MLP neurons of a small language model. Each row is named by its layer, matrix (gate and up: input weights; down: output weights) and neuron, and shows model dimensions 64-255. Each number is 500 + 25 x the weight over its row's rms, rounded and kept within 0 to 999. Numbers have three digits each. A neuron's up and down rows have the sign that makes its largest values positive.
After each neuron's rows, "fires after" lists the tokens most often just before its 100 highest values on Wikipedia text that the model never trained on; "fires before" lists the tokens most often just after its 100 highest values on Wikipedia text that the model never trained on. A number after a token or word is its count.

L6.gate474:501521499509492499520483481475517515500525510466527506523512475509492548488515471484471523529475534545503507495530485475493532486474477554488477490547522531498489499499511519466517517523556492451500517478475517511509504519483451539473463538477506473492510471461524525549459505456471532497503459450518499470506472491489518495551495490525494480489481526515509475466404489564507510474477487503480506447479490509444497542487527482445526486516459516549507503498490516460492492509491488512466520495489469523496497502499529517535506458503502506478480486468497483456470449504528505476
L6.up474:513512525500461505491521529485504538503559560477488554488481465508526554533490487477465502531526492480520509496479471473538535504497508525471520461487514503499514523479450527461465471524511478558525498507486534488529539476490525515434467544486485495513531490533534514525468506492507501527520528476462482513472521437513509469491507491525450517522503500515516500493518528528535512488531502478523504510490492516468472493494467474516523478474521517486530482490509459459483517470508476513511503486521480540538526546488507507481485498513492513526540448478534521524473492501476520545
L6.down474:492508468516491497509491474503433519501540539504503509493506490519534498486527529496510523479464489556530502508481499515484540494481486508444498502457459466490497496504478526500490508539477476514519523527507500488526453516495516522473486526524475499474488511513522510452458515502509541522498534532483508467490483462480515504476472491482486513481524506525503522494513506449534535504477485470519505523485455522486525486502501484488550511520477499524501482424481464500508456507466492485478475536497488524551503483520472500480554541460491510470528460546524508478474535485483468457
fires after: "." 56, "," 10, " L" 5
fires before: " |" 42, " |\n" 8, ";" 5, "%" 5, ")" 4

L6.gate103:527532480430511501528484473497521469484491544443534477465538489506503476504495507482543502470510503523493512487493476495517481497520491491505475476526472480500507552507486522525514503547511524519501448538522558473533485472514532549508513523480475464474497544493492492487502504483519477485534461492498548530486512560442514518559503507557488495507503501524473500505508520493503534509455500531526450524514528497504516495485520524518521529491527508515467514486459507498465491494494554502481492523466493538466526520506479529508524536536488504505508475492505483505506454543512513483
L6.up103:526513519508515494502505486527514509444466451489504457563453479484523540483518508526519542502519542504488497505470487544501487452509458497496509507505532565487497510503506494481511495460491509548508505499491474522519507470549500482521533526501498470489514499484514513558507462509537477532473514471492503531509504514490532514524507517524505533528496513476517501518479504473496475461501495478455516531505486479472503533487463484465524488527508541539510514494502507490554487483514479578536516492507500471530471498462508457537508435488534521497535535503538529514475511550419531453
L6.down103:505474490513531494485511490511488483498509497505509463480535487515476518521513471450509521538497485480510511511496493568479509487469510505503459526508442518501521487511518507475485461478491535473499485539461472511527458509493480524482513501507476520491495482490518485474509502508505439485482501509463496504480475502525545458454460488453494500489517528500504507509492512472511537500540498464518535503493497465503512480501497480489552483491474532513462489559454505482492506534533454514506523484491518498480493504482479488470519453467460496526517465510473564517493477478450523466
fires after: "201" 23, "199" 10, "198" 8, "200" 7, "202" 6, "-" 4
fires before: " |" 40, "–" 7, ":" 6

L6.gate717:517489464498466496508477493481510493504511454457428491500477504480487512498488481433511523471494504498508530468462502462481492487477519534540486489533466490552489483475489496456516512513501504526461511519501511519511452497500488509477480543480487498452473486468491442547481490519474463526491499466431472485508490523517500512476497491495496490506504482549490500494550499478462482463502484500500470504516499500511540479520486446483491466478515472507514490546503544501513519494486499513513457485473479509470471512574495551500504501531515488528515466469491502513484482549511494492
L6.up717:506513515496486519489485476521509522530523503492516484494481491548525521515483475513482555538487465501479524493451515446453497510462487460511505486498480502505526480474491476498509505523479523514462497524486473491525541507496497513504495514474512493557488457527467519461513572453514552503454507496511514463535446524470494544502501495459484501502514532472519537496498526489497503476516517499503495490529510441479501509505498530509452500479499503492484529511508493477513493539487504533511497533510473468513518519508538484505493482506448481489525527471483475490508521492506477505
L6.down717:488507551525545526465536498495473506485495522497535521533505492477479494505519493534497476549488536506494504525509501526503528505518494462506523493484519503500503523527484479525498495495470468498514449492515503481490556493533518508494520443511519526536508511503489570453494514493499504501492493498526541524519497504490511497509508483491497491496495500447514514489436509540547517514495507500497521466476472502524493517483537515485512528514488497518480544469525490486464508504496507490463554483557542480529515485445511490513492486478494510513497506501543496476524520420492520494
fires after: "," 47, " " 30, "c" 7, " (" 4
fires before: "7" 10, "5" 9, "8" 9, "2" 9, "6" 7, "4" 7

L9.gate580:516495498451502501491540503456517494492486494525537520498504532547548538512458529470462509504466472511463519478486541519517463536489514498487478527558529528498456518471484514500516525518540514501505501494559486518470497451474550489495506484475517473494498486471469519467490503488520485477470498506467516489534516477509500483466456468529491521537507500502503502502504474493520483488521517516473584498525531484466524501487509516536493477500531500508520474447514540538485493502499509477496505530509450461482524498531493469493492488497524527515527515509507495514486474488471511509
L9.up580:520460469448532527498499495447494492465477485485548525520475500497547516500482480459531529497491500488502520532463492526482475484497545484491473459489505458488512506529511468491494478493497532487501513481471471463515499463490503494494526478479510504510484514477518464516527497497500535443462475493482472504482516479504539481499528496496532500483484518526523470500502479484462485529505570513471520495502473485535509516446494533518485502492475526544478533447519436478492511499501467525500479533496498514520547492516510560495545452468453493523523528502485547462482505479532544540
L9.down580:559579512478492494502515518465495517506471506487510494495506504569483526520473497462460451537494551544512517491485516484482510529483506490542478519494525510512483525490495537511505504500532475491485510504513513487461484449492513496514420490495542444493490486480524509508520469475480492479518506507493503508502466492513497495499468491507516530463489517481515492528488538502492479463567522531514527502524475493514515470430522519514537456516482483530457529447503543528492507483521483496505543507526519499479481558514546500480490462517499490490456495507520509509454514509528511491
fires after: "," 73, "-" 8, "." 8
fires before: "2" 20, "4" 12, "8" 12, "3" 11, "9" 10, "7" 10

L4.gate677:479507496482510509513479508528513503550471508499489462473501464508473504534456543490528479515462487475477575513506504500510473530496536490514490508489500525514492501528491493494513504492437531509490503535487493506513506483509534521482525488466518478487493508506511507481485554515538485491455494424501505516508518497542494515519518527543487524499497530502543492516511529561476527471524460486513476505466488529477495501473501465483525467541532490540489528536517489473540544469492477499493508492497492512498507512533547458473457515504504466500511484484520494495506510545498533532
L4.up677:507456444503479476504507468498523467490550512514521501498529463486515485492555508461493505531484516452489511522472521506513493469427483459512517506504529502487497465474544543475490496520527485488516514478485493510537498519471534527515505521510514485547479511517494534535518438515502477525496501505461493497459478468503517511510472525486513521528469501506516544471465512460473489536477514513506530509494484497535521486515510480504491516502511509493517450472473506535510474471500519468499523499514504500531464521484488475468479488480484524551528524528486522490533510512533476506
L4.down677:497514495476505523475500486506531523525507552480492489481528514470526470509502509479491508489483530476515482506533471534558503563478546462448519505505513490498508483471508513480477527498499519509511490504521500488495516542500497465492462509480493449523542493485535478529475525500474468518508515515515502497496483505500504446508514475519483535496463499486475494483504485499517492516545447507513484480496475510503506496519485522512511502461489508505523490508481473521484495506513510522506480505500475526569493487477513489513480465551474518452520494472524526508515510547518538538
fires after: " " 32, " (" 21, "." 15, " (−" 13, " −" 11, " °" 4
fires before: "." 49, ")" 15, " (" 14, " |" 10, " (−" 9

L4.gate13:492498472525519495464477524504517499519470474514469493482523534534488502510479510505486488511462465500504505473493489490481530453463538505467468500463476516502493487489518472500504442478511511494486494495491459524472438502552511521497507541520509495491531529510471520546479497508542457442508542489501525511427536512507484500495506460494515467489521501473507552522491482511527486487520484496513497484483497532471521498488505464553514503554529507504493493482458481497501531515530500545460529512494517520524518511519516505514483495500449515468487543546474461526486489540447491497
L4.up13:480504517504484488491533463461496512500471498507481479498464521580477538487506540475506544487467500451468506497525526488520549485526498487538488465493420476496519533496494511509535484468491483486462512539446489507523521517549497477461517480523505482487523495503485531514441465482502500501527516502546489504561526487486515511470485511511458479531528471475534512504516497492531461510505503478541488513489502507526528514500477530514515449500495533555518491459506508533502543503499490506495490508532552497502477507483477551505474506547477508469530491520507499539522522499502535467
L4.down13:490527529479468481515499492499514488510515480483522538541537519509513476547518485512493485537543525515515510493508468477483482481468524509464489489534510487506493473506523487553502522505505518522474470503509500531494489483448526489476565475472462501546501511503513473530494495511477503540442465441485501511451459475503500487540531528454509500499441459508488486508490498510507495524490528533479518540473548524504483475480495470484509491463495511473451477489493460511507489517499501526487466522516487484516504490535543512512507486475500474483455507509511527435463537497518507484
fires after: "." 38, " " 12, "7" 4, "5" 4, "8" 4
fires before: " |" 30, " (" 22, ")" 12, "-" 9, " (−" 6

L9.gate530:489445451470512509487479515508520496459500514513517467465499492493461474484473546468510503507486483539520474497507527498471508481494492496513510494494522478549481467488464479504513486468546543488501514536494509507529492467496473501505522418511494476469461512474458531525523538509524493493484505478512510529475498540514530497544529531517529499491515480476504497427518473510490505462483460458539512494529495476521541520527498517500467509523503501473489510519520533510500577449475523511467497486512473482441518529518448491526500510512512488528463543483476511521494483513488502489
L9.up530:504510455512531510509505513535547485501488523485487528516450534480458495549511480520534482469553522523490454490478486505531521515472481527478525469485467475508511502484463530482535501508512512492475494488513474532513513526578476526525497485456533536536486490488487483481507506507517514472481480499479458510482498480465492501521524481506513490493515519493433488487518508541500521529490495510477499533506526471488506500509471505508538466488460508514496501448515512501512519524472499532507508474510522503475546468463450491510527514477522485485469543501515480500504502542493505500
L9.down530:468515459486488513488483481555502496516452491477511515530497506543509475473508508511520518482559497522508494489493508503510513537480509509524488543464513517519481513504574456481506505520492537532497512555521480519545474474489525498548542479528524491488486516558525543518484523525548524462493485521524502512493538562483514481495502489503526506491486473468526490457546512542512516489472505505475524456531528494503466499511493504517568500545488504476521493465500465521539505463475558552490483510487471473507481500498491483541549505519519463475527469465507497498522477479470469499
fires after: " " 28, "%" 17, " Final" 6, " ±%" 4
fires before: "|" 64, "|---|---|---|---|---|---|\n" 5, " the" 4

L4.gate736:460473498473522520470531475527491522507536481525477468526490474517518478472487457513489524522514521488499474522504515445499508486455508494500485547485476489509478502422510511520531506510509477508503548523456519528501533494464496466505538516490514497472446527485504519490512485455503478490479495454513465525543511501520525513580495475526495521488530471500463540487513508522480463452544493545474508569528500511492552555520470487506473536497539474492516484476471521503503518505519528505504497486525483538471477525480517507501494504456501515489507541494506545531549552485510546501
L4.up736:500496521523513515456451521505494525467471511535470518470483488514534500489592471496493497476494478488484517478467528497498522491514479510515534478472532510493484469500515488526516490544543486493498510486481519514465557481501518480529485435514522515521556519529498490476449508459521490494504507541512525438470489503509525495512512485509432519525478473542510495526450512512525478507533475482490507516491486515520542464497529507520501534494496527491487526507504519491533483514477532528486511498464488516467482491482492527494484498492531543535488501519510525540476513500501514465
L4.down736:508501515513506468492480507433473487484518505459456455505504560489492497500503525477520479509476495501512555491538489493515477479495497564467494524501504523512505472531543501473483453508566502529522480471457550489546485525556533501487467508523506478477510506481501531534474473486493467519499500538499521495519470463527475485518516469542466481506508548499514495487482539509542564512516505479501493480491501515504492477494564550499472533476456477466480599511475486477452482503501523521507529482485515508487521483483507491526533503467477554501498496478445493470496509487513498501
fires after: " " 55, " Az" 5, " First" 4
fires before: " |" 45, " " 12, ";" 7, "ai" 5, " |\n" 5, " −" 4

L3.gate268:416475489507490502477520464482515503501492515502465524518454505497509475555468474506477496531531491510513529525470469511445494507480479546492540469493531526518484477523498499459468476504539507519525482478454538501517466498479505517496499498506541495484518511516522502507483516486480498490481453479506501508500494471479443522489498478514545504495495487529503465494471503485446490491523466451474500526508517539483491500537553486493483510509511476503499503500483448491518466524473474564514533525446474508513495460540455490506487503468515511518548481502482523501492490519491514501
L3.up268:510577556497481518513499507514502453528485489527533501485472478503516520530529486514527518490515496486473502488465504507520520545473503470485477498508491493484516479496476506527512498483516531491525536507443455463531437517502516487511544524502492543518502462507499504560490500495539465496527534502526528516482497494506462453472488479476559497476487518510512522505483512507493450466477507498503531527512545542531502490483500527541514485552498451509501478552533518517531521474491457497540465515477522462487482475543527497468524487478460529488493520465465542484530507523487506531
L3.down268:486498475535513516496535470493522493486518498489475511494461481480528502571488493510500491516514502518599538477454463527475528507492519502515458477486503494469518467484487451516528512498467534524513465519457497499458498513499500505484509472509506506524528487497459474512463513517492455527490508480456510536534526503503470466486566547517504501457517456513489465496458460487491538451525499507488498520459478521491557527496521458519462480519492460490451503490450520473510514505526484544461533477496489484514531494506455501485495471483501479503489442502542524499503495521508512532
fires after: " " 91
fires before: " |" 49, "," 10, "." 6, " February" 5, "5" 5, " May" 4

L9.gate23:488519514488480502523540491557491485515467519495544520538469483469470528518476468523495544486522523498466463520515499504526508536464449457481492528506476420546513504543469499538481521512442534482509521504476500477493509495535455474507498510494509495477470496497514467468447504501511481501478487477513520526477465498486493475525492514496501498469482468507493507460518474448471491507471497506486488456465510496530511501512543463523520475467479498514512519500521492486485481474504460467510510469502509459544477487521473552531499484497550461509483520492481502490449558452467492485
L9.up23:500490508488522504516521481487504500477504497465466472460484510508485513475491494493496480509495486464517504548491488454493462498494518440486448472488533513468452510494542472528511521548509478483493504490480480495440489492490486446521528461483452470505548509505456536519509499496523517511467511529509523512519495455565495501424516482480540549471514475496537524492434467459492479515532489511523493478470512503533524519487506504476484503493472446488508520513472474466437521536494478471494488563517485468496473506501501497480542524503489507499465531494500509536493501496501449517
L9.down23:504513486507502534482488484447458460492505480504485492530516478474517512505470526504472534475479511507513513517470524529481510526527516480511516467525522563437490527539497509413511504520481490524483521542522468495508503524499476485543499492519513476495481529507512511512495532523542491483458470491511487515492509519508509459456483479489560506542514504461505545505464472532523496483506493506476523497479576514461512492551514544490522542543501493508469475473471512519487531495533480510491475510481493462536511462515522477485500468490492524492541441442501496523488446494503474498
fires after: " " 76
fires before: "," 42, "th" 8

L3.gate679:477466451518479509482531501482478496477514475500510526502500491495499508541483531496512493490500535472517502465485465487438507542475501471502500470488490481511544465488477508430512449450433478498504506511483499508527434508492518492540504509509505455492523509496497500519490494516493511443473542488477514487528496484496528512502464463492510458469508521478501495494482554461487478464529497503450550523472535517518530488508499505493495511496537509525500513528496494498517495467483452541519474475476519531511449476522469533464506515500516531468503485533468535511513547506469489495
L3.up679:490490507503513477528501529451487477499498512517519477524537492468454529489529500524521517483474520480474454513564491509530524550521517565478475486484512501524494491507515495528468517452481522475508532488493530528527484566492511465540522540515507487550484514519498497492498506457468519498522492518512543496522499532517508479479475521496507525456507489492452489503553475505500493538487482503512496452460524470522480570479521494507469484520473454474481530525508494507494479512507466477525520510483480502522520506497495490493540481494519533553519479489508553494536497513511535484
L3.down679:511521531503512481492508479501509492525506480514518513452521528534478540490449502523553495507501566489499551500524481490514504477518479486480494485478517445494530480494500474503516502491489525477491516531515458530501496494522460487563496535545517456494488531539492522510503496503513531486459545514513511507513475522503498482509510512542519505500513500456501460514469504515539458468513502485514515439550509508484546487547477491538498501491501500501474461501542545488505531517487501488489491517518477500467499507462480511482497497479510501485506492491467519502537505507477531560
fires after: " " 96
fires before: "," 64, " August" 4

L9.gate760:498507516534516495515545536487496514527586498492479495540494491495500513468492439499453466509528553457461484484507502485520483539516507466501510479516508477520513506519529496504508510472494529480488514474535539486465526488519502481480484505479469543564477503463472521531494518453513516508435490459496495470471522536506483471505506482484487517494534499514506477498458514483509529511513488514547512474466506485564495512561503547474468470443474505497513507513480511503461465537534468473532540513545541478564472509498474504469477474516503489477484507485492494516513518511525467530
L9.up760:513483480460496500514501482480500476533514509518548469485468494487483543481492475494489541510496515523509488517504494518553503500496505508500531519553496497522504505485473473479462558495527484486486510575505527483477501458479491513472512496501495578512435492506506512488485529525482472530511480534499493508501513479465510482542491501487495498519463496492481506504510507473512507484497475511526484464454487463490533533482458503454492459482470449490530482503526523461482508489480525504463519488533555483489482498517507489512507459547463470475483526505474450494532480437478528506
L9.down760:505505498508507494514490539525494459507484456463521507501492468460473504509480519479507564502563460500532451480506490490551481529456509475493498523505494536518486541502509506538537489474497499485493501497480495498499514474453492496497480528522504467496486527489543538514551501501522514581477481491515490531494461492487473562516516511488514517527447500509507500480478495554526495471454476474478475542501506514454463505485490470485514497509480486527526501487442502478515539518517488479536474499480517516519486487514487517558495532490513512514535474498493540491486509502453506491
fires after: "202" 23, "201" 14, "200" 13, "0" 4
fires before: "," 65, " " 8

L4.gate742:486486460503495529489495494524512493491493497449502477513491506474530480491547502469429488483461463454491518537469546485533519513497517505527454512481487479455487497500468514516464510565517574495456528497490489472483507510477498475491523467503516507493498512506478521514474492503533465491494531468530518477468510514521483537516472494521507527527525507497522491457474508512470519518508503542493517559504450522502517501511474485521436499511483500508478495503477555505494549476499527517563497544510523517566533540538477521482482528496470551498488485525497481496466520535480497541
L4.up742:514540496503508484464486485487486519557571506488487495514471496522499529516479525484495529504496491478517507464477514520549533501502481511513441502505506482485505520451525501473506435495497519480478510478486489513460504484525536474486517517466468489524532511525486521498500534511520521529420519493497483526464518455466459467523515491511515502478492521510456521488502531471501517509539481501549507508500525476510508490499512516520498505506509527544462526529463540509521493512521506498488501522466507462505499531490527459492488486504480518557518521511482486511477508561462510489
L4.down742:524505492492512497468485506510495488538562493495515516498496523461483523532494508516511471532539573482495511492481456511487517507470436500491446478469522474492525473532503536467478499486465509475513501512515545501489519539498490539466527491513475520526518481473448508498520532503533482449484501454504536509524487518495488528474528525502477462468517511477493481561495483507499461480520493489505495533516519518522534496497482514540533495500473521562516513463505491495459510502518480512504489508469471533526460462534522516502495493520500471512473503541487539505521484523532547489
fires after: "." 39, " " 11, " (" 10, " −" 7, "4" 4
fires before: " (" 27, "." 21, ")" 19, " (−" 5, " |" 4

L4.gate114:472508522510520486494506503509560529503499517470510494533515487487472483473546516476472470519528502541506515458471485509513465474472490516492533484485558521492500525500554516510517489471495496489521478505484520502524529513507511533530495475533507500549529480498491501448474501486511494492539526505515494485447547517498511457504492536511520512487497477509494495501476493498476540514493482490487501497507504486528534531536512477468516510516490533518548488521512508495502477543516483532519520460479470498464522519451488475527518518474506485524487514502537466473485512498509466495
L4.up114:472486494468518495444514478546481477496495492495492563447491489532487491518485484482523523501463464512507535533469485508485510522494554480544483506460514534522487508508483536539460498545491515489497512518501493500449501478513494513479494488500500502526507472533503484454519511482489499502495505502482508476457528447512499494468500479510455551560514484476502530500473476547485499514514513504532531516465496492494515482499496480500473524495494526504481482495502513514525509480491549501502494483480536505526465515515510494494474555516540514586538484520521514557515501538504535491
L4.down114:523497476523494507541496508525531525465513506471497500502497441508491467488542504468480519543547512490503522498532480523537517493505481523472537494494519498471479472476508520504519480507475510504492492465510500588519472507483518495498510461521499469526499524520483483508547497468496520533492491513498457463519541509500473502525519548525465486511556515490466493497484489537475512487465552524498491493511497524532501523511516516500514495506467451465479549520481505470493511503498477467496481501527467503510523454479508531553497513494473420494477509493486471522529462518503473514
fires after: " " 89, "0" 4
fires before: " |" 47, ";" 21, " " 8, " |\n" 6, "\n" 4